{"num_hidden_layers": 10, "hidden_size": 448, "num_attention_heads": 7, "num_key_value_heads": 7, "head_dim": 64, "intermediate_size": 896, "vocab_size": 3496, "hidden_act": "tanh_gelu", "norm": "layernorm", "norm_place": "pre", "norm_eps": 1e-06, "positions": "learned", "qk_norm": false, "attn_scale": 0.125, "bias": "all", "tie_word_embeddings": true, "parallel_block": false, "init": "normal", "init_std_qkv": 0.0162, "init_std_o": 0.00363, "init_std_up": 0.0162, "init_std_down": 0.00363, "optimizer": "muon_variant", "learning_rate": 0.0182, "beta1": 0.9, "weight_decay": 0.019, "lr_head": 0.0092, "warmup_steps": 200, "schedule": "wsd", "decay_fraction": 1.0, "decay_shape": "sqrt", "final_lr_fraction": 0.1, "batch_tokens": 131072, "max_seq_len": 1024, "doc_mask": false, "train_tokens": 573600000, "max_steps": 4377, "dataset": "wikipedia_en"}
MLP neurons of a small language model. Each row is named by its layer, matrix (down: output weights) and neuron, and shows model dimensions 149-297. Each number is 500 + 25 x the weight over its row's rms, rounded and kept within 0 to 999. Numbers have three digits each.
A block is one neuron, or neurons of one layer that tend to fire together. Before each block is what it responds to, as a language model described it from the Wikipedia text at the highest values.

Description: Clause-opening word completions. Fires on the final piece of a word that opens a clause and expects an object or clause after it: completions like caus-ed, kn-ew, W-hen, Bec-ause, establish-ing, plus whole words when, after, if.
L4.down0:498450491486441522528527500491529477498519460539504455510518510487533493505536464443503509545476465553517518467487498470512503516470504488425501546503526493502521521497474530512507513512524481514496473475505521527464554493498463500496490493478545474529498499571510481501469501490524480476533508545530519560467491522508538472480493474522519501523458492450479530502476503527491503508479512521509457522481487496454507525439484510454479514522543533520
L4.down159:543560513502492536508512510479516472532515507498513552477507476512510492490547489490505490516540521517448475486472538494525499485491555486509499525543490473532453511476470504488492505514460533516502531483531467506485518511460480465490532474459459475483496511522482523486522484516481527482512512495538458469482495547491524469499494506478533488497515471453430477522492499472522490499491443458465456466528479488494533504515550508534499518507511536494
L4.down712:506502489475471529510508517485564509452485495521521514471551512510480512514503476506531521522564499487469499505535506523508493511499480520496520492489466493464500508509519473512514546474499505470481463453498481494476497462473507467539499444504496518498518523467499472467510512429478535460532486473490474521488454495529506519492521468511512486500552487495478456498520527527481537511409511466514481484486458486481529512505471505467518466531507495523
L4.down858:469505474518444534495496500539530491486502465537468475506511500483503542480555483449513534548477506547497529536523449515517549500513491557468486520511523526495498530490510512480521516482486482522559468521510501538439515455509501516485472498466456526520487522518487489496502496460498507541492462484461501497494472510515516479491528522465485504541495497458511498480490477512537505467527505479503496434470492528494480514494508519427483492496518523560

Description: Indefinite article "a". Fires on the indefinite article a/A, including a/A as a word's first letter, after prepositions or commas, e.g. "in a study", "Hearing a|ids", "A|strid".
L2.down169:473510514542451513503481538525551455522484492497497501466519506452487511475534489475556476523478474523553516477516492477483542486517514482535510531495446489512493491517480504492530493480506470479470498518509559489460463506566496516493522451489526507519500520493509507475508490511469522515523475521448517460502485503510501467466509505510509485454494486513552486547521502497476477517497493501460500442527528516475477469470512495488522517554515505520

Description: Word after "the". The word or first word-piece right after "the", often an adjective, ordinal or split word, e.g. the great(est), the poss(ibility), the first, the United.
L2.down368:486483494522482522543513532515506457488515484473481442527549459508517521542487467541511506462504480496500459452477492499507530516501463489508486498539521494490507489490442523528438496529481551510489554491527473449525504500528507505464471500509507484513511486479468494494513528473485508474527542481563531467484497511525535464542475522483484513507519527475491512519524501499516509515521457487461494473510518525459487475460509453484495487504494530510

Description: Determiners before noun phrases. Determiners opening a noun phrase, especially the article an, plus the, this, his, these, as in an uprising, an argument, this region.
L6.down301:510501467501496512483493477468515476494517499491491540489550501491493542476529444473489481488504515476501494487490495489510493483540507446517523496536478540507518464521503494521528505520498476483500470484497494486486511482515480531526501489509452498512521489532487487461515550511502478463520495499494503491490495530474526501524490461491521482508525471546462533469483476506508468488493511500492499509489540517537479522501498488515481524500539525495
L6.down323:488502499491508528494512457492547516480541501491545528529432520511493478479449487487485412530533453502509528513537545513513488510544476500488494493495509474567516492482480482506502554542461518496488510456486505500532488522443473534492570505482519503462495485492495507530458492488514485491485501443528508480469509477496525519501531511495525525504498537489526475555514480489538550508524515486520470525449510511506492511483532489475467479477516449494
L6.down686:498484488498522525483478491528484508525475469502529493521492508505505475508524490517515513497508495493486506450512520518518447491499456465501488452529515531507492477508516455523520532493536486502493489499518527511513501507513533547470519523482502532479510503470525511480503471510530491515513507472504521470488499495514494514491481488504528522507500503563552505471479515514496539492512577495493489506502480494461489483438481503483495502503550514464
L6.down881:486485460484455472516498514476476505507472503463506500480519521495479484505480522506500519585516474528497491513510506504462517501482503454525513466479492516455476513496506484517466469472474537485487511497526524461472499507529505499485541500487501528486483479502511524513518476462494484499496465518505508504480542466518487490510530487535472504467449516466499514477493486525470486521493507516449505500533491485496542485497510476477494493487481514467

Description: Verb endings before objects. Final pieces of verbs (inflectional endings like -ing, -es, -ed) and words like "that" or "for" closing a verb phrase right before its object or clause, e.g. encourag-ing, allow-s, announced that.
L6.down232:488493510494502523496486505501489489452481531523500483468460484509534457517497490482497503513518479506501554501484488458495521464503543510499523495475493529485500470527527472473548490521496483535507498500527513509489499519507521452491533527477475498505478506503528506507485507449451478512525492504466461495446515530481489493498485510561501487527528522508529520475546467480478515482503496528516470528513547497463483501422482520487442502488481532517
L6.down435:494494492522506530481527492448531466480508506492485499526512412494531517474458502522521531540507508537491471487492493511519495487530514491478507507464471475453464542517498502468497503551500498475485478507461449515471496496505492491506500512530461543491521499513518545500502518530515521503449466508541488482533551505497486535484522563489476485525506512527493503481507473498472577516489561475491517492506494555448497510540486466533475467490524497494
L6.down496:482522563523496481530491498515512530524522469524476518529485545449484470515522508519490448486555503462513497454518492500478526557496498497493551476522505570489521536515512503512488474484487498504511511452469488514515469527507510545458504535521515483477485550493479492504560459498505490461496466482486479475513550528510520500458458487514544499504471498469505516529503472516513470511520515550495541499462494489512511470498514500497433518525474427515
L6.down808:516539506496463506469539502461478475497510471475516508472529494504483483491480441462479485550487492514486475518524520491502481476488507522461525526499540494504500490519532474498471511524495510528529542510519490483510479473506513505463498427524484525479497456459507499461517450459505489525492517505489530489466488495557456508476487489446486494504504495467503499539458532488526460523532583493504482468482496551454505490458486528491490521535459509532

Description: Biographical age/education words. Words in biographies about age, birth and schooling, especially age in "at the age of", plus born, University, graduated, Alma mater, and other word-initial pieces.
L2.down379:517479597515487474493520473513487581488508462516500468488442523483530471539523479506500520527511502523462466497502505512492522488507521495504507555534498493494490464458515523528527452506545470499486463542488504513520509490517496484530522488503479486496534464537498519507543516503502446507480486483502521492512474501489492487481513515498533497494480485520538498508450478490493515480520496475506500506505452462539493505524494464508533483498511519520

Description: Predicate after biography subject. The first predicate word after a person's name in Wikipedia biographies, mainly born in "X was born in/on", also (born, married, and on.
L4.down162:525489544518492537528533524473539505509549432496473489527484495485518466521463485511520503482464477503492515532461504470458512481523507506480504544520499481484507487514467517502480522547533526495512510502479505489470477518494492490503482489413492486500476548490485510484446512486492554542502511442521481500475481538497515474494492477483518481506460515490501559519513481546471480479525504476495479493524521508499518471511478502495523476545530480514
L4.down242:496521478483496512499532511496504536421502513500500512470504509549495474579545502508486544526493512488483473522512483520458498497514547482479485509488538492506557516532472529531513520511535478494494498480496500484477497545525496507506481534492477469522487469506518553500518520533487502508511514521518508482480498484487475455482505486461498462488467489489498536519507498498541440502499489454490486457550499543411492503507541493504462518505511504467
L4.down268:511480509473523493531569476502529487508507476487515530502496512519533454506466514464479489505503483515494488488475496520443479563518485490454497508495501516497478486471529500529499507486529488462534486449502584509482507513528525483534454512490482521520500462496459495533517466510491480495473517468530441512540460460493516497503472494496524531477457516516534489477484463497499553447483509495508484489516499520539464516510519470489477475505497512520
L4.down674:519526502476535473485503486510495491537504474508483529497456538496513463487497516528463497528486527525518475519486506496489475490465504530549471502498495497472497486456517499485499541482533509540518475500460489491498485478463542464459512493525539561510549504475505520468501525513495468484508502487512524494515480484497508500476481436497460507556548470467524451529462491500549521517493505473549508439532537518496551494482489546493484488508504481537

Description: Superlative -est after the. The suffix -est in superlatives after the, such as largest, biggest, oldest; also other modifiers or word-endings inside noun phrases, e.g. of, 's, first, new.
L4.down427:513469487495521533495532486486488521493489542542541481556499533498482499547472460497493493524510536511535534447469488434489509488424508477499511487485483498481474536459519497494513507479488536503506538464483509497497525476486534505523519484465486491505480536512493495535472473467528482517533515499473499500541499523519473556491484482513495474524465488522465449487489506499507449497518507521484499487515548515499489499541502501493481475504478501514
L4.down559:453478507514454519487508531496481518506446490500514519528556474506512515498487497507473492487515512547536530520468463532509486517464506501493519483533501520483476519479489516495478516496516484473497502488510488477467500529504496518454516482504447526503519482500491477499503449440496520482506489487504486498478441500483469488514535459529503486514512482488475504518505496464491465483461550532471521491480560433503531488472486493507517475533516487522
L4.down562:463495456490491511484534530491539523481503479524539529553513498487526481458470506473500472503490436499527469482508506520514502484438485492481483520484568497457494519481482467527499496435463492467502556514532510501485562535478481504487482505457496503486492541503500477526467530508529496549447491499538462517559536485520482502478481462489499487489513504503466472471546478483483477499499530511502554493451535532560512497464507484458531498483536557539
L4.down871:506537467514491526522505502492514491484495481533540507483528529467545510504478488504468524516534503494499483566534497505500494490498536512506499429505491516469536482529492468495486480538502520511501503514489491486513492541488507516477494483489490485506535504511529486483507459540512488512480482521499512485512494510503493480497507491488514512511504482491495495506493482533530518445566496495500465523514511510466508508503532474477497492520522510502

Description: Table pipes and word-starts. Pipe separators ending rows or header cells in wiki tables, plus opening fragments of split words such as pl(aced), imp(rove), rel(ieved).
L2.down680:520513493491483482527519517486470537474454490515482513483495534521506485470472495509477503488504466472536529479491474534504507522515497497527538476494481443486517524485493505526491581512489531484515499456521503470515513524496553521481529472531489477493512498494541507503505521531482493482524501514490494458461537443496533514482517469473538513470477508512497471536482479524533503500485442476456514500493483511507526504544473458453483478519488531511

Description: Descriptive-phrase article. Mostly the article a opening an appositive or predicate noun phrase that classifies someone or something (", a lawyer", "is a", "as a"), plus scattered mid-word fragments like con-ical and al-tern-ative.
L4.down263:508468532488536522509513480516519522528503513528481481508519505452535530541514523560486510504477517527500521493533476521504513503479484509528497500488548488457498534458466520488484498506486515505485490519505505489501538467463507500502484497506526519467477530472509497521487546461488511489478504542508536513542486530530480503486542479479524526528513488493508514495550467501501467516540549503446524507483491512503562488506542492497520492504474498485
L4.down319:515518504536520524538503486517489519479519472507521503486490481514496534493472554470486468503463494510553481506516530501509487493477521495516503514512523496523522514501520489450481466473481536443532462530486498523510500497478517450491460478504492523497480486455481460488485477488497517523494508547467454473525504542495495490477509540470476505527483499508501485515504515488551498491504511477496507565466482524505474510505518504519505480508530461519
L4.down622:505495495499463500523491510500559509484514518522514494524508503507529482512461523520525545491493485543541488530483493521442553474563474492471455507463493462532447525516469471506524468497523480498446492493486494530485497510479564512507465491539494512550490501491558471484492524481477483469477522516496518519511498465536519486516474491523488454485497519482483490493489472520450485471499529482532525502485506488509535510522536475486495492522498488508
L4.down780:496499499478487471468438509480547464502454536493513456479508535439448489447518497464529508500496514516541532480543466491482487485483505483520494535515453521489475507490465472525503527510470486509464484556475511504475471497575521488487499520509542498511514527532526482487470505507499510526528462524479538502492484492475520501463513520492530481487482479510503481519492496493490532474483515505474493487520508488514493528512497534490512519505499534487

Description: Place-name final pieces. Final word pieces that complete place names or compass directions, often after "in" or "to", such as Bost-on, Southe-ast, Bengal-al, with weaker hits on other word endings.
L4.down312:498525482555532509497441480493560507477517517473468506464533477508470485539545497527534470454488515536521517496532503463468511475514464510517500467482488517532547515516488504464517492481545570520518508491524475536514460522512515486507467478544515498500498503520506515524528505480459476512518498478487509514503495517501514494486514524466502511514500506537498544476486516554523499507483549503490469493518464588481481478491508494518530491546556474493
L4.down335:481502507519568537507461531482445474500509475476485487517535484541510516522528539486486513517445485550553524505441513526505531473481502516489466500507523476503498501517437542507525508508519491509516492522501543517534464478515555503513544484480555489506532506490507497488517512507502479449495472503529527473512501509490516488487490478531518536471489548489468525488519472480455454564474482514478488502497554519508523471490511521483516476494514506483
L4.down672:531485485502557492555491508530484463482531522514458496487492494477517481462524498486485515499467487506515475493509522463515507487491491508541524476507545488511486466491452515554465485498498529444479517526515501501482498434527512529528523459521500523496520446498517494529519547427471506502456496480439536485522506510518497465524494502483523506434464516535474498492469521515519531514537486492519503476491459534484503527472509527462529513512509478539
L4.down735:483503510526516520521483497446512456469498503496461524472513481469485517466484489548515514449543529462499494500537527480471507494499508534496511477472521522482529496516535514515463488498488539506523550547537465463508455511508517511505521510519563476532494485479527522476488510524492460525506491527498475526455510469491539480502467488473447525478532516497483496516513482487451512509485505497500475486464477484474478474512491468488468502487511470467

Description: Clause-introducing words. Words that open a following clause, such as that, how, when, where and so, plus commas after introductory phrases like However; weaker on name endings such as Hill-ary.
L2.down586:491458540549519512519476480476516508523528541541512533509533508518503581498506428480460479540508545478518492465501509551515476515493451485523504526471531498492469489486516465469517503524473472545486481474516512492511504548514482484523478543503500482473508507481462488544487531539469514519527517481514488475546488522489502475473504487485484463503515496493499532519492522544507487512504529457489546450516502494501430505470513483522499505511510508529

Description: Table and heading cells. Header cells and blank first cells in Markdown tables such as election results and match schedules (Votes, Opponent, +/–), plus word pieces inside section headings and infobox labels (Description, Preparations).
L6.down236:502502511421454465512526499501470505497520525536529546492493520458530489508483482520513447507477505529495507481521468475514454495538497468533496520469455485480532468511491524471443561488512484506536463486484513554478534494501521521508513485502524524485537472459496489512481483504507461473497501494506519510505517465517567501511553508513550464516499479492513531508499461482546511545523505517535491466482489500466478475483531501496505502512502468505
L6.down329:500501493492489486489512476553535505546521494474467485495529531472508507508468494473515564504475481485479505506451535489452513526487473475467489526477479535535443480489529524483534527520524487522500525498501511481480455462517488494479510531501507485513498538472471486532507466512491480516475522524474479493513503481485473471502494511542497483494531543484517521470500479491501527481467538506500491508499512481506514467535533489511466503507533524476
L6.down341:482537545491454531465448468519543510494486472499478511501537486487484494534513507546528527474503556572529488494491488518507468457493533508497521541517502471581505503484537513494514512562512483489508491516575489541494507521506522502468483487522493448527518499485499506531498530512502534535452479449523503517473492476510530505506524490518468465524521499494468499459536498465534519487522500485468501522471517483538460498488519450526524461468499488482
L6.down458:507512524501508549501518494491509500470480495494510537546495492489512491468519501503534512475464480525504485465483520492528492493515498466483512509472521488493510487495478513527491511489513467508472538500462475526526461500518504540549520514492498552454504502490552486525477490493536516489470478502490512521473516491509479495496536514511506474501561527477483530490500538447507470494482490486484545464479504503497485524509473498495493481493497457518

Description: Table header cells. Column-header tokens and pipe separators in Wikipedia table header rows, such as Votes, %, Title, Tournament |, plus later words of multi-word proper names (Championship, League, of).
L4.down203:503440485481496509507515502502498536490513486494476498486568523522497495545485532503530479516504472504474524476502511503517416457506531498487543479495514510506490514472527497458493514506485477504489496480520507524471520485498548490511524476524462516463465542524475480511499483497520531491506504493465525493499503502515512498530537519474527449468500508491474533535476475522491506493467501503533559526492470503541476481504484535474485528484521439485
L4.down422:501506470450515528501478489538483490476475508470513497523530510494514526510531460512533505501501534540524474477476521481505499542512516519519498522479480473510474494520496482493497506499509484539479536528470444536487548538505506482517549506503504449497520466499523507460480516488528536541477480502514529498494479496493542486493546499487494512477495523487504533520503482497546507501490499513459503542496479483521472466503513497490508503487515421481
L4.down583:482485485467503473479507540491444503480495481516531516484515526518508491475500484495520526466455514488488527502540501520553523461510476528480493476505526541495490498568502506508505551464502479528519533495510462547484511494507527518513533491547491466461470499474544497470515520485513517514495514511473452508479536534496506513462492495531509479504505487501502491492506481505514480517537506540489529462526472460508460484508516494530527502526525547522
L4.down776:514498468525517521499493506461490496496487506477465499441543530486486473473486509522491490498470473481518514497540533520534484456498526496512485467520508459478461514504483488489500468509441492521500492535477509528526524494483486486519494455470487463521505500454499505541510466511481497462466494491515524538475487510528468520513537515453547471517558503495472529511507494465490480466523521540506475493531468510501484517510499501515490437537524547534

Description: Country and state names. Tokens inside country, state or region names, often the larger place after a comma, as in Sacramento, California; Portugal; Lithuania.
L6.down130:543540470492517503479538537500471458486485489491511479510507492480530498541504480471483497493525474557492473486488506524522508508528487523499510536510492496464490486500535512460518487515496509482489537500475481493525534505543499491513564479495470503520499501509488493529487506481494497503502488488457494496521500521490476531519505491506515480507473503551510517511504510515530513524506491444486532536502520506449460468498510484516513507492502499487
L6.down448:486460483517479477495502474518500519452501538446480488520528503463501518499476530511491525499490504531523472491475541522508496506533488485515477552465501496490510496452493468510477500498520518469516509523486428502468475509489512481533491495538454466524527501513517489478499506533460488489464476467487527520532490492525509552523505481462553532543469477510498474520475503523525522491466506512510517518544528538521518508503477517501482456524519473520
L6.down561:465497433538523548498471501492507497480513522482494535502538477500483565515473522495465520491485549504495511499472515506464499512485489498473492482483545483504525499511477483497490462474545532524515509562529465506502472490516543529553495498509490529533484508503521512494466502511500481499499559500496517522548487523524498456499472540503502526488524510529490467477529533486468479496463480505534511460470515487469475498457531520499526511514436462464
L6.down711:495526476553531486534526499474501541504487467463480513465523447457489480492520521555497531490495491523498523516475519545481518499465487484493498523527486460513463510449545520514503484523507456507532480531508515502524517510520458519476500538516549487498496511518486520546534489486469483503531500528497479516520465490508513534465523536494495507509513516505525500520521523482502490511496513522526480445480500479481514480504518468487488520506418464506

Description: Indefinite article "a". Fires on the word " a" starting a noun phrase mid-sentence in prose, as in "provides a summary" or "played a decisive role"; weak on " the" and word-initial fragments.
L6.down37:528454540463477531491489486498495494521469468518473492526496463507476493507491489509530515434530504468541498468481511518525550463481512476507502523511516557484478482476517480487479543482555507519495454511476489515454458501527535483496494488509544458504472504497482497485487479513485532508530472551443490540505479491478485483516515480515540507518461483494528520546500458490501465519534536509464449472517484494492522485490492502523453479529520495497
L6.down70:482484469558478541443502480508500468513522469511514515517497550505533491487532514476490492487526515489531507481489490500479459512482517513514513500506493536497466474503512547511487460516519535472480500528473499427500540474511517514483455476505540524486523485477538502528521506525548510487524511487469553517507509500482463496507468483495523471501514490487483490493487529507483498486503499537477501500539489537512583445527514512469475490473469464506
L6.down837:500541483519472498470463485502515490506488502462516466474516486495453514433491486510510458500514502454508512470534501506475508465471491488528482570484465501493501477536504521518511480497511456534498526499520509487461490543492518500510490514515521515492533543577497510505490504484519501521503466518522496496512474488480516512524484509494476480502471496498578495518516512508489551504532446552473502493442478513543493521511578514501488529500552492512
L6.down843:498500506484511515473518518519495547471473475510507461478532475494498521468466521532467543490455484502501547493452551473487503449526536476448512484470502510485485508489498510455483485519482503463463469549464497488503500497500502520486504476531488524535518473474497499531485482504505495454532482507483512479497485467483531477532463513470513481493502510538502497507481517519490473561506494478516515521509508525481458494478508494541546488520531523528

Description: Word-initial "al" fragment. The word-start piece al/Al split from its word, as in al+though, al+most, al+ways, al+ready, al+one, al+arm; weaker on other word-starting fragments and birth-date tokens.
L6.down28:498551476494474489505506485472448483574537474504477523489489531493508506497539486534517543450500520519509449523566500517498483514488484549471493519463518499473496487486513501526521470524514525498491498506463567515477529485498526467503519495516480545523487469483505524504488461534451554466526519490492510484484551500530520511513476480498528534490468460493497476536501508512480509500475505489460502561454488494521488523524513484481538460501479492504
L6.down685:490511518482470528540515499460507454503483516528509469504511545477478496529533475544511462468468486501478538512477451482464501505449511452460504461498486541498496491540505481506505502475465513529521541514499527511510527518512541511506523540457529547491501517472498497477466503490507499458499488483508505537500525504559499486465467528521466497476514494473502540518469536455527485547501511465525492511511478516491518496486515502509510473478476520468
L6.down774:523506472515519470506515497518501446504513494512486485506476504542500525508504546504514497426520500574475479528489504512495524514453524505459489463517518487470553518484529509520499515528550447495524493498496519492499471543533525468474461527543496540527533500519462497450529490518510491517486466526480495484505507519500541536514528481538529505535489526510527473524501476516436473506442475459560495485465468504488472474440477465496478546532509511494
L6.down842:519441478533516523530481514486477486457469505524501492514501448529519507508503470496508510490453535495503504517485519502471512504479419468496512545568475516512547473502493460499495489533497507491516494477490490495481504447502488515529507521552490513473478462527494471499588492537480488484507495475443509518484520503558541479506499509508476541489488503476492504496526450507484503502498486503506506495521472527492510478457479516535475487482508469471